config = dict(
    norm='layernorm',
    norm_place='pre',
    norm_eps=1e-05,
    init='normal',
)
MLP neurons of a small language model. Each row is named by its layer, matrix (up: input weights) and neuron, and shows model dimensions 128-223. Each number is 128 + 24 x the weight over its row's rms, rounded and kept within 0 to 255.
Before each neuron's rows, "fires after" lists the tokens most often just before its 100 highest values on Wikipedia text that the model never trained on.

fires after: " |", ":", ","
L12.up590 [150 128 144  97 128  87 132 158 142 108 125 116 142 132 119 125 153 104 131 112 136 111 187 128 101 161  91 147 128 165 137  75 123 151 170 139 136 135 135 146 130 150 126  82  92 181 110 149 126 119 107 181 146 146 100 110 135 118  85 136 152 157 116 124 142 150 167 153 103 116 140 129 140 131  94 160 145 135 136 167  94 136 146  84  84 164 115 143 127 110 117 123 117 121 118 169]

fires after: ":", " as", " to", " rec", "==", "ug"
L5.up1733 [127 123 109 162 105 106 112  93 163 104 148 157 135  91 123 111 132 124 124 108 119 131  85 161  89 156 114 143 152 160 152 136 193 124 181 163 112 151 131 128 156 147 118 147 112 126 123 143 103 111 109 122 138 141 151 112 146 171 118 110 155 136 108 106 123 102 149 115 143  38 115 117 133 127 168 134 130 132 101  83 127 112 116  99 135 109 100 146 146 172 121  90 111 149 140 123]

fires after: " in", " In", " Mar", " cap", " s", " Gu"
L5.up595 [ 80 108 115 144 101  82 158 138 121  92 123 117 148 108  98 133 125 117 140 134 130 129 133 127 151 127 136 143 121 137 128 176 104 137 137 116 112 113 144 157 130 162  99 113 150 176 110 133 160 153 146 105 124 115 170 167 142 128 160 155 151 122 102 146 140  75 115 121 115 180 118  71 142 110 111 133 133 119  99  77 118 143 129  90 160 159 107 140 138 118 147 144 105 157 126 146]

fires after: " at", " to", " of", "1", "ip"
L5.up13 [125 135  89 143  84 116 149 134 137 100 138 131 138 115 126 136 100 145 132 111 113 157 170 127 144 125 167 113  92 123 121 119 158 134 105 173 116 132 104 104 178 148  74 138 107 120 126 147 153  99 137 149 119 101 141  96 100 159 107 117 136 140 141 127 127 120 109 158 175 173 124 138 129 135 149 105 136 127  99  83 122 126 171 128 130 128 142 171 143 111 133 137 113  86 142 121]

fires after: "l", "il", "old", " del", "ir", "re"
L5.up391 [129 163 106 141 139 103 155 125 130 118 153 108 146 126 124 146 178 138 119 166 103 122 169 164 135  93 127 136 144 125 132 152 108 164 111 129 127 101  92 124 112 134 143 112 154 146 124 132  90 151 120 154 145 153 105 114 135 113  68 143 139 118 166 130 167 118 113 160 104 163 144 121 154 108 123 140 171 188 115 105 122  96 151 157 103 135 139 115 117 194 102 175 130 135 134 110]

fires after: " L", " T", " F", " l", " le"
L5.up689 [137 135 124 156 103  96 145 150 154 117 155 118 123 131 161 102 113 160 131 120 111 127 112 120 166 150 160 101 117  89 136 146 146 102 123  96 143 107  95 161 159  82 154 158 144 156 130 136 118 127 137 136 107 138 165 115 119 130  80 123 134 100 148 130 129 145 121 143 141 159 123 128 110 111 153 132 137 121 103 120 151 123 127 119 160 168 131 117  96 111 135 143 137 160 145 161]

fires after: " |", ".", ":", ","
L12.up1892 [ 93 117 140 128 102  95 131 161 178 107 142 155 109 136 127 160 144 118 141 143 137 108 141 162 153 145  76 157 104 100 103 105 152 149  94 171 160 117 115 177 171 152 131 110 170 120 141 161 122  99 113 123 126 134 152  93 136 136 120 120 169 177 126 158 140 137 142 100 151 112 136 111 132 126 111 148 131 127 149 124 109 178 130  93 147 106 153 128 123 131 107 159 154 102 112 143]

fires after: ")", "\n\n", "1", "e", " as", "ible"
L5.up59 [144 147  56 100 130 126 114 109 116 112 106 116 133 113 120 126 113 129 111 130 134 143 151 143 104 152 136 123 111  78 125 126 137 142  86 171 128 160 123 135  94 137 171 137 127 141 144 146  96 138  83  91 141 152 143 125 111 173  77 186 123 170 149 125  79 133 123 116 133 133 118 173 104 139  83  80 130 111 110 126 108 161 144 101  82 118 140 140 128 132 132 150 114 107 135  45]

fires after: "at", "ar", "it", "ur", "ru", " mat"
L5.up760 [113 117 130 149 129 130 139 101 170 143 106 126 105  90 101  97 153 131 118 153 144 143 126 127 184 161  72 170 117 129 113 128 116 127 131 154  82 113 143 154 116 145 121 124 147 154 104 139 171 128 152 126 144  94 168 163 128 119 112  99 100 116 158 129 159 127 137 142 111 121 126 111  78 160 142 149 113 143 119  89 134 139 111 122 150 104 132 153 104 120 109 111  78 130 144  90]

fires after: " ", " B", " G", ";", "ing"
L12.up1478 [159  94 171 111 145 124 138 143 110 108 108 135  94 158 152  94 119 144 145 134 113 142  47 114 130 136 136 105  85 126 113 117 189 101  72 101 119 144 119  93 142 143  90 157 113 133 112  93 147 152 139 148 127 126 186 166 127  96 124 140 123 157 154 160 165 139 161 131 119 141  84 131 105 144 128 107 132 127 109 141 133 119 142 147 151 165 105 131 127 126 150  96 142 112 112 109]

fires after: " ", "1", "2", "\n\n"
L12.up622 [149 115 140 142 171 109 113 110 122  92 110 159 134 132 140 132 123 106 145 132 169 137 146 152 106  99 154 161 156 132 170 152 108 148 141 164 153  79  66 118 128  98 161 168 108 142 149 120 154 148 120 132 143 149 134 142 142 113 128 134  90 108 162  88  95  96 130 123 156 119 102  91 111 136 133 147 113 139 100 139 135  87 109 127 108 152 135 105 154 140 163 140 154  94 121  83]

fires after: " |", "\n", "r"
L12.up1218 [133 135 102 133 180 175 107 109 124 126 115 104 102  93 118 161 101 173 154 148 158 151 167 105 151 108  98 138 150 144 140  99 131 149 174 117 165 151 134 126 135  92 124 175 117 147 133  90 125 134  75 127 148 124 125 113  71 100 157 110 122 111  95 135 154 115 134 133 138 149 138 140 140 147 134  98 140 115 126 112 142 137 126 148 116 150 115 168  36 140 125 101 101 119  79 137]

fires after: " his", " her", " their", "s", " "
L5.up269 [164 126 155 136  82 120 152 118 102 140 123 137 174 136 134 100 155 156  97 119 101 127 115 142 116 142 116 170 124 152 150 110 125 138 158 105 120 155 126 125 115 139 102 130  99 128 136 103 114 112 143 131 130 110 161 130 141 115 106 129 103 145 200 141 150 134 141 117 145 143 102 134 114 161 124 137 139  85 130  99 131 173 145 135 120 121  97 148 107 129 129 195 111 107 131 133]

fires after: " ", ")", "air"
L12.up1838 [135 183 126 140  90 106 138 139 154  68 122 122 131  95 171  92 152 116 122 178 129  90 110 162 151 134 106 120 151  77 170 121 140 154 147 200 171 105 141  99 130 111 160 142 121 132 107 159 106 121 141 127 167 153 129 106 134 142  87 140  99 144 122 180 132 131 131 127  97 159  89 151 115 123 144  88 128 122 165 119 128 103 123 114 111 165 116 113 156 106 134 129 154 138 130  89]

fires after: " p", " P", "otes", "v", " fin"
L5.up929 [130 150  97 102 133 117 136 145 187 159 124 107  89 164 151 100  88 118 117 112 116 123 143 138 116 109 147 126 146 157 148 127 113 126 143  87 127 150 144 107 131 103  88 159 192 134 144 131  79 146 129 111 132 149 117 119 125  61 164  66 113 112 155 141 104 101 165 113 113 138 126 140 132 123 105 172 125 160 156 118  96 129 144 145 128 165 111 132 149 122  62 150 139 158 124 101]

fires after: " |", " in", " a", " s"
L12.up155 [125 153 166 108 147 117  65 121 133 111 145 149 115 103 119 131  99 112  88 137 142 110 154 116 130 143 129  95 146 154 140 154 155 120 139 145 159 154 122 122 110 153 143 133 136 159 147 125 142 136 115 115 156 140 118 109 108 129 150 146 155  96 134 119 125 146 114 134  88 123 126 119 108 132 110  97 160 134 125  98 135 153 142 106 149  92 107 169  84 104 115  94 153 107 137 149]

fires after: " the", " of", " to", " for", " For"
L5.up1192 [102  99 145 157  93 138 159 155 180 139 139 122 153 119 114 168 126 149  72 121 136 119 148 155  91 176 116  98 148 104 159  92 114 115 109 142 120 102 118 106 116 111 127 145 133 103 114  96 118 161 113 141 173 163 152  92 168 132  71 103 147 152 102 127 139 123 111 150 119 125 172 119 136 159 148 165  99  95 120 124 143 101 127 135 146 150 121 162 138 118 116 144 134 111 106 126]

fires after: "\n\n", " c", " to", " the", " Car"
L5.up1340 [113 133  60  79  83 128 156 134 118 121 146 114 133 134  84 118 140 140 119 132 135  83 100 159 191  89 126 171 133  96 114 106 132 137 138 122 102 110 122 122 135 154 144 141 105 162 143 143 113 129 103 156 118 126 125 187 134 158 151 119 134 120 144 137 149 140 174 114 125 144 132 103 133 132 157  85 126 126 145 107 141 106 128 116 106 156 171  90 123 126 119 125 139 160 201 136]

fires after: " |", "uc", "1", ";", "umb"
L5.up403 [138  97  76  89  90 137 130 115 161 165 138 103 166 112 105 141 129 145 148 192 107 174 132 155 162 154  79 130 139  91 123 170 127 130 147 116 161 156 132 104 148 169 121 121 126  96 136 130 169 148 145 137 103 149 114 117 153 100 106 156 115 128 115 119  74  92 141 109 139 134  96 132 133 125  87 152 110 115  86 156 116 155 141 114  73 150 117  92 118 118 143 128 112 156 157 125]

fires after: "2", " sp", "our", "ap", "i", "1"
L5.up1736 [106 130 172 135 130 127 157 118 142 126  76 163 113 134 114 155 149 130  90 125 167 106 112 137  84 130 133  89 152 125 164 125 104  77 142 123 146  99 142 148 111 152 150 138  97 117 154 117 152 120 122 113 157 143 152 137 120 136 140  68 110 153 166 138 108 142 114 141 131 127 126 142 144 133 123 141 138 152 116 137 165 118 140 193 148 174  91 127  96 104 124 133 130 149 117  83]

fires after: " |", "s", "\n", "our"
L5.up1674 [159 116 103 113 164 129 139  92 156 113 124 139 121 127 152 120 157 143 117 137 146  97 148 117 153 109 117 129 133 104 102 155 206 134  96 125 163 167 173 120 125 153 132 107 157 141 109 130 124 113 103  93 127 125 153 147 117  91 119 123 103 131 146 130 136 111 141 127  80 131 132  92 103  96 150 118 124 145 140 133 113 152  84 110 125 134 150 131 122 138 158 120 141 127 118 130]

fires after: " ", "\n\n", "|", " |"
L12.up13 [139 184 165 139 138 119  96 131 103 148 113 126 136  91 153  97 128 116 139  82 141 151  99  97 152 110 159 157 130 122 117 158 137 180  81 116 113 180 160 120 137 117 164 146 139  81 156 126  86 118 157 115 112 100  82  83 142 133 138 121 133 117 160 146 116 133 116 113 148 109 116 143 127 142  96 147 114 116 112  75 139 134 105 137 116 150 174 120 120 133 113 130 110  94 110 153]

fires after: " =", " of", "out", " ", "is"
L5.up407 [163 137  75 172 108 125 135 133 158 158  92  99 149 164 114 156 118 131 115 152 147 121 140 160 133 102 136 122 138 125 128 154 153 110 103 145 134 101 131 142  88 108 123 156 122  98 114 127 115 112 161 115 137  95  90  96 136 125 148 126  88 163 138 129 135 165 127  84 141 142 100 117 161  97 113 137 125 162  67 110 144 125 150 152 190 142 101 122 141 160 105 161 120 101 108 118]

fires after: "\n\n", " (", "\n", " Born", "ied", " \""
L12.up761 [116 142 145 109  97 111 152 161  78 125 115 129 157 134 137  98 153 109 107 134 159 146 101 179 125 125 125 107 109 139  93 132 133 142 126 157 172 139 109 113 112 112 137 118 162 121 133 169 164 100 142 167 153 143 147 108 152 119 132 109 113 115 123 170 106 157 146 122 116 111 101 167 130 117 126 119  99 117 129 113 124 120 162 156 153 149 158  80  95 103 136 113 157 146 121 122]

fires after: " L", " T", " N", " l", "U", "it"
L5.up1234 [107  77 153 161 102 111 107 131 179 149 145 150 126 124 152 112 101 141 122 121 129 167 121 114  98 128 118 135 147 116  88  83 115 104 118 124 188 143 141 129 149 122  94 136 130 148 144  82 115 128 116 104  98 155 112 130 132 138 136 115 137 109 148  85 118 116  77 172 127 112  93 123 133 105 131 159 123 114 119 113 117 120  83 106 110 107  87 139 135 131 107 142 133 103 142 129]

fires after: " ", " c", " v", " rec", " C", "c"
L5.up1934 [122 121 118 137 118 100 118 108 153 132 121  92 177 129 125  97 154 130 143 121 161  99 157 145 134 169  92 147  94 146 116 160 133 156  91 119 126 129 166 118 163 148 142 129  81 103 115 139 123 140 109 100 143 105 146 117 113 145 132 167 119 115 181 156 146  94 149 148 118 111 139 117 143 136 107 127  86 101 111 115 111  99 164 139 124 124  91 116  73 140 107 142 163 131 118 171]

fires after: "our", "s", "ican", "ative", "ubl"
L5.up1539 [146 118 126 109 115 156 139 109 105 157 166 163 134  94 138 117 106 126 135 157 114 131 162 134 173 145 145 132 155 110 103 132 137 122 156 123 130 127 157 118 172 146 138 143 152 102 122  71 133 135 139  91 118 100 108 190 145 112 159 156 129 134 163 103 184 141 155 138 137 119  75 137 100  88 144 130 138 138 128 120 105  90 130  67 162 139 126 136 101 104 148 117 114  99 125  96]

fires after: " V", ".", "and", " Ad", " ad", "eder"
L5.up1354 [145  84 143 141 115 130 123 113  70 101 118  96 112 129 145 124 178 173 140 155 127 150 156 102 133 145 114 131 141  85 136 157 155 128 131 147  82 164 122 111 181  86 142 139 151 134 142 143 103 155 150 125  98 138 109 132 134 158 146 146 138 127 137  94 177 169 143 135 149 114 176 142 163 113 111  93 104 119 120 100 118  88 140 129 118 171 161 130 120 144  63 117 122  77 125  88]

fires after: " a", " =", " was", " "
L5.up1946 [134 151 146 146 146  83 140 119 150 141 113 135 104 137 186 147 138 155  90  95 144  92 120 147 125  94 123 100 113 132 114 126 170 119 150 125 115 109 110 123  83 167 141  85  88 125 139 146  82 123 101 152 129 120 118 133 163 132 116 154 108 115 152 166 111 151 157 137  88 192  79 132 145  97 153 120 124 120 134  99 139 126 167 142 166 128 123 128 123 143 108  84 120 132 163  97]

fires after: "\n", "==", " ==", "\n\n"
L5.up1129 [117 171 118 123 143  94 146 134 124 151 150 144 143 129  92 173 165 111 107 129 134 129 101 161 122 142 156 115 133 115  94 129 122 125 149 102 141 175 131 116 181 146 119 121 111 111 112 174 140 126 106 111 129 138 126 136 115 115 133 137 140 105 143 133 160 131 112 128 100  95 139 143 119 139 152 101 154 155 100 148 111  96 114 116 133 119 125 162 172 159 141 112 150 147  96 118]

fires after: "|", ";", " |", " ", "1", " and"
L12.up1171 [125 121 125 120 146 128  89 144 115 136 119 100 144  96 151 125  89 135 154 102 119  95 145 163 144 125 105 122  74 163  99 176 122  88 117 105 119 112 116 119 157 130 115  79 170 114 108 167 143  86 149 125 150 113 140 129 118 129 172 110 130 193  99 143 129 165 137 103 142 101  82 118 120 146 116 154  99 125 118 145 108 140 150  97  85 128 146 146 124 138 110 122 103 106  91 132]

fires after: "\n\n", "==", ".", "\n", " \"", "-"
L12.up452 [ 90 197 151 135 108  99 159 152 130 142 127 108 119 104 102 142 122 120 136 119 117 154 154 175 118 146 116 128 175 153 179 119 124 117 102 111 134 166 152 150 114  99 127 160 154 122 130  97 127 132 154 114  93  80 103 120 144 115 113  96 164 138  79 125  97  88 140 125 114  52 121 125  87 115 141 125 153 144 126  87 151 134 125 151 154 181 112 125 138 153 128  67 115 151 162 164]

fires after: " the", " its", " ", " In"
L5.up1922 [146 133  89 159 166  90 128 130 156 157 190 143 101 107 113 194 146 133  98 128  98  95 144 120 128 186 198 130 132 128 137 123 150 157 123 146 148  93 129 118 138 159 138 154 135 135 118 137 106  95 134 111 107 121 138  78 162 143 158 135 130 141 144 142 101 145  99 156 135 112  92 144 145  95 129 135 102 109 112 121  81 126 108 109 129 119 150 125 130 124 164 151 106 145 110 145]

fires after: " in", ",", " to", "f", " of"
L5.up715 [125 136 104 145 144 137 146 128 142 106  90 115 150 105  94 160 146 151 141 132  96 104 155 154 130 180 163  91 117 118 104 162 148 130 110 147 132  98  64 138  63  80 125 125 111 153 134  93 124 111 124  99 120 125 128 135 129 126 102 136 122 132  99 126 143 101 140 108  96 136 113 150 156 132 169 123 122 113 135 118 149 117  80 125 119 160 139 107  99 147 148 111 198 125 163 135]

fires after: "\n", "==", " ", " In", "|", "-"
L12.up1754 [ 91 137 128 150 121 111 108 140 146 125 134 103 139 152  98 123  90 115 147 105 101 141 162 127 117 115 130 133 144 159 129 129 151 143 117 131 150 156 162 114 133 119 166 128 103 176 126 103  94 156 142 144 136 121  52 151 157 105 128 109 102 182 161 150 131 134 142  81 159  90 145 137 163 137 140 177  89 119 154 119 106 101 157 116 131 145  77 111 124 167 130 135  90 101  99 123]

fires after: " le", " pro", "ou", " d", "le", " Pre"
L5.up1298 [131 115 134  97 111 140 156 125 120 188 151 100 154  71 143 124 154  94 109 150 142  95 165 133 132 127 115 143 168 128 171 134 168  91  94 165 150 112  94 144  71 116 159 165 156 156 107 160  86 120  96 113 145 117 114 108  84 102 137 132 126 144 121 165 104 160 145 155 106 163 105 124 139 126 142 146 177 151 105 122 124 106  68 132 122 130 136 134 134 138 102 105 126 125 136 166]

fires after: ",", " (", " Med", " of", "old", " M"
L12.up668 [144 109 146 149 134 165  94  92 147 115 162 149 160 136 142 144 145 151 137 144 152 127  94 166 123 149 144 127 130 101 111  77 118 159 134 109 144 121 162 117 127 158 102 127 151 151 118 114 121 153 141 173 117 111 153  92 156 121  97 126 101 128 111 156 145 177 118 137 101 104 136 121 118 153 155 139 123 136 117 138  76  95 123 121 160 124 107 124  99 156  98 168 129 149 136 110]

fires after: "ar", " An", "ir", "er", "at", "re"
L5.up857 [129  88 129 116 132 133 144  78 115 154 131 118  92  94 109 159 127 111 120 136  90 109 150 139 124 123  96 123 105 164 120  81 143  93 106 107 136 110 145 139 106 149 167 138 149 166  99 122 130 118 156 136  93 141 131 108 134 165  83 117 106 101  92 118 127 166 146  92  96 139 128 140  86 155 168 133 107 109  94 112 130 136  99 111 124 139  70 106 119 121  89 131 145 134 100 138]

fires after: " ", "\n", "h", ",", "1", "ina"
L12.up1829 [153 154 146 137 152 110 135 135 129 138 124 145 129 108 132 126 107 143 121 151 146 158 108  96 113 106 149 117 125 154 138 122 152 125 110 135 119  98 123 105 131 131 117 112 143 114 119 102  97 115 169 142 119 151 128 141 139  62 118 107 106 161 152 131 124  73 102  91 153 149 206  93 132 122 129  75 127 157 117 133 129 115 123  96 156 157 156 112 122  81 166 105 167 173  94 141]

fires after: "g", " med", "d", "V", " Med", "gr"
L5.up382 [131 143 141 110 135 117 145  90 110 166 143 124 142 131 118 124 138 180 165 131 131 130 161 121 118 116 137 116 115 147 122 147 181 124 123 136 123 164 150 129 110 133  95 123 128  82 159 120 117 108 142  84 155  88 124 103 141 110 139 116 141 134  93 124 127 158 124 165 117  92 187 121  86 142 119 161 111 102 117 109  62 130 129 160 127 192 116 155 130 127 137 125 153 114 129  81]

fires after: " l", " cl", " al", "ir", " ro", "l"
L5.up1485 [136  67 160 148 111  97 131 112 182 128 129 117 150 130 137 130 137 122 115 114 103 128 159 111 166 113 144 134 157 139 143 115 157 123 165  99 135 151 106  69 163 178 155 124 152 125 155 141 116 119 100 116 160 118 136 120 107 158  76 118 135 108 175 205 126 152 155 141 117 156 163 146 127 121 112 107 114 125 121  85 147 103 180 160  95 120 160 152  98 137 117 145 142 142 112 113]

fires after: " A", " a", "1"
L5.up1237 [ 96 150  93 113 115 106 162 138 145 133 101 138 160  87 106 162 154  92 119 117 110 117 143 120 143 122 121 136  89 134 142 125 111 173 159 101 148 142 101 124 163 146 116 131  92 126 132 145 164 105 149 140 132 160 121 129 115 120 103  99 136 104 157 156 138 129 127 137 123 150 155 128 121 156 122 135 105  99 133 117 119 123 137 116 107 164  97 139 130 129 124 129  84 134 111 152]

fires after: " ", "m", " of", "ording", " Med", " med"
L5.up1296 [151 179 117 144  93  72 138  88 155  93 145 157 137 118 113  95  79  84 133 121 134 124 194 173 134 127 142 106 123 158  95 176 123 171 128 138 106 143 128 153 148 128 110 143 146  97 133 149 148  86 118  85 144 114 129 132 121  98 147 163 110 131 126 125 128 107  98 140  90  97  96 127 162 134 138 139 142 114 131 135  89 158 108 113 115 148 122 173 161 153 115 150 125 136 151 155]

fires after: " ===", "===", "==", " the", " Min", " "
L5.up62 [140 135 132 172 136 100 105 141 107 146  83 152 137 120 163 129 141 119  94 122 134 118 169 158 137 169 166 140 172 183  81 123 123  89  91 127 113 136 111  91 173 125 176 138 144 138 128 166 125 140 148 133 138  97 142 168 158 105 123 111 117 136 110 128 165 144 150 113 136 107 100 118 139 162 112  68 117 133 172  95 105 138  98  95 131 151 159 103 117 125 140 147  77  99 138 131]

fires after: " Te", "i", "ab", "u", " K", " te"
L5.up1858 [129 118 145 135 129 133 159 135 122 172 127 135 111 131  89 161 144 149  92 110 145 164 125 130 112 146 109 159 149 107 141 108 138 130 108 112 147 122  84 138 126 128 188 151 148 146 109 114 147 122 108 119 139  92 122 113 159 157 104 112 107  92 142 120 121 136  79 141 144 173 161 129  87  98 134  93 137 158 136 124 141 104 150 140 169 162 152 139 125 142 102 118 133 178 106 134]

fires after: " p", " D", " P", "A", " ", " s"
L5.up839 [110 112  69 121 118 107 143 141 131 147 107 126 124 150 138  98 135 121 152 100 145 116 126 129 133 106 133 135  81 141 134 110 159 155 181 127 148 131 129 156 146 148 129 111 131 100 132 120 113 102 114 153 119 151 167 199 120 123 126 104 149 163 135  99 143  98 129 128 123 131 165 164 151 148 116 166 108 127  94 110  89 119 130 156 126 155  89 171 165 145 105 129 135 118 156 110]

fires after: " |", " Lab", "|---|", "|", " S"
L12.up670 [135 131 110 149 170 107 200 123  73  73 166 119  99  93 141  67 117  97 121 110  93 165 130 104 127 144 100  72 110  93  93 155 175 127 106 110 148 151  89 130 105 134 112 153 130 135 178 141 123 123 136 124 157 130 106 145 163 102  74 139 161 138 136 160 113 140 132 130 129 126  99 130 103  97 125 154 125 118 132  77  79 169 126 172 127 139 177 129 114 119  98 126 102 128  77 140]

fires after: " |", " ", " the", " a"
L5.up1809 [138 126  86 120 133  88 144 159  93 140 145 111 124  81 143 144  93  70 126 141 116 165 134 137 100 129 169 120 146 107 113 153 134 112 139 107 147 155 120 135  94 141 102  65 117  47 128 119 114 144 150 166 147 171 130 123 148 127 125 135 126 146 137 167 115 154 152  92 165 144 149 108 159 143 138 125 157 121  94 112 126 137 179 102 153  87 104 123 120 116  78 101 118  90 122 129]

fires after: "\n", "2", "1", "\n\n", "|"
L12.up628 [124 140 124 114 116 144 119 169  60 129 137 130 136 157 133 118 112  98 143 159 137 111 106 102  64 120 120 154 100 155 113 122 137 144 143 177 154 188 125  88 128 102  96 117 127 157 153 130  97 144 120 120  83 172 116 154 102 144 107 168  74 101 120 157 136 140 176 129 114 115  69 144 137 121 123 122 124 132 131 120  86 137 144 146 138 143 151  86 138 152 137 127 153 111 148 143]

fires after: " V", "ol", " C", "um", " v"
L5.up288 [136 139  86 149 114  87 122 105 176 128 166 102  97  97 160 101 170 139 145 106 124 147 124 158 108 184 112 146 144 161 152 171 138 135 116 111 115 117  89 125 127 134 142 171  78  91 158 131  69 116 132 152 147 156 110 106 140 142 103 129 147 111 169 144 142 140  86  99 148  88 133 106 104 122 149 136  97 101 150  91 146 142 160 123 131 156 136 145 137 169 101 118  97 131 133 121]

fires after: " so", "ri", "o", "op"
L5.up88 [135 146 149 123 121 156 128 123 148 166 192 153 145 140 114 141 162 145 164  90 117 134  95 142 119 141 128  84 106 120 142 176 128 104  97 122 118 134 120 124 124 119 105 134 110 138 145 152 136  97  99  73 159  90 110 117 159 111 116 138 123 139 164 155  98 129 133 106 155 168  75 145 100 138 104 144 116 126 166  94 128 117 130 154 159 121 117 143 118 136 111 160 102 127 130 148]

fires after: " |", " after", " a", " when", "fter", " Des"
L5.up259 [114  95  94 137 100 115  79 119 118 190 141 152 141 110 128 114  94 100 107 116 112 160 150 134 123 134 173 131 144 161  56 168 142 136 160 137 165 132 134 159 122 137 137 156 150 124 103 120 121 151 157 135 150 127 113 124 117 161 150 127  99 140 173 102 131 118 139 125 115 142 131 135  85 121 146 147 141 163 139  95 103 130 130 136  96 129 132 136 123 144 114 105 138 106 160  83]

fires after: " ", " the", " The"
L5.up1547 [125  78 187 135 127 150 133 120 125  86 121 108 169 133 135 142  84 150 124 121 149 128 156 140 117 144 166 137  90 145  83 170 161 103  95  98 124 153 138 136 149  88 113 117  71 121 132 144 107 142 145 138 135 110 166 141 126 119 114 106 143 151 108  98 122 128 151 138 141 103 113 162 151 156 163 125 145 121 112 117  82  83  65  84 121 137 151 119  67 136 112 146 160 123 146 134]

fires after: " so", "im", " s", "or", " for", " in"
L5.up194 [115 100 116  99 120 106 128 139 151 106 159 141  89  92  95 130 129 101 143 131 112 142 141 145 153 103 142 150 112 128  84 119 132  33 140 153 118 157 143 107  63  87 103 126 140 160 120 145 137 131 151 134 149 125 139 134 153 120 103 109  89 140 118 127 120 154 117 107 180 166 116 104  88 145 163 139 127  98 109 132 160 160 117 109 131 134 116 130 127 141 118 156 102 154 165 123]

fires after: " so", " h", "o", "k", "or"
L5.up1281 [147 112 106 132 145 163 131  84 165 143 194 139 123 149 124 130 165 132 132 127 145 112 153 151 161 130 142 109 144 140 133 153 124 113 114 147 124 142  91  82 163 163 142 115 147 158 104 120 130 117 136 136 131 125 181 144 127 130 120  83 120 110 125 114 127 118 175 106 187 153 119 118 145 147  78 135 142 145 144 135 121 145 119 182 122 166 139 101 126 130 125 177  91 155 146  99]

fires after: " ", " $", "ing", "h"
L5.up1029 [140 135 119 116 147 113 110 142 144 135 100 115 120  86 152 117 159  83  81 141  99 106 123 118 120 134 141 113 120 108 113 132 122  90 121 120 155  95 135 127 138 112 151 148 120 148  89 118 128  89 134 145 132 166 197  90 164 126 177  94 124 127 134 109 106 147 101 157 176 133 114 178 119 113 153 131 148 145 159 131  98 144 144 140 142 134 105 139 124 133 137 107 100 112 114 103]

fires after: " G", "u", "i", "it", " World", " V"
L5.up1711 [129  87 104 132  95 109 143 106 160 122 117 132 159 130 141 124 139 124 135 110 143 149 142 125 109 111 129 115 140  94 157 123 144 136  81 151 158 157 131 157 144 134 105 142 149 106 111 138 104 125 118 143 111 108 146 117  97 100 140 125 113  90 153 125 126 142 113 140 143 185 130  82 116 111 145 131 117 162 121 139 145 159 162 108 169 126 102 142 110 155  84 128 143 115 121 136]

fires after: " a", "v", "ff", "b", "o", "u"
L5.up1862 [120 137 130  78 137 140 148 111 140 125 134 146 137 129 129 140 135  80 143 158 113  83 137 116  83 165 134 162 104 120 112 127 115 135 129 136 129 104 117  80 109 149 120 144 122 122 185 149 144 124 143 138 132 133 132  94 196 150  74  81 136 133 134 151 126 111 176 165 137 157 130 136 157 149 156 162 117 151 154 110 146 157 139 123 155 107 134  88  92 163 157 133 153 149  81 147]

fires after: " s", " U", " M", "==", " e", "it"
L5.up529 [167 111 159 164 134  91 157  96 140 134 163  90 145 107 160 119 132  80 150  91 127 136 115 106  89 107 115 157  99  94 147 138 132 115 154  96 102 152 130 123 139 147 135 126 142  94 125 113 159 141 126 168 154 143  60 126 121 123 150  89 155 131 137  71 142  96 109 132 160 124 121  97 152 140 130 121 150 115  98  97  72 131 121 101 198 162 186 101  95 132  73 163 105 141 136 106]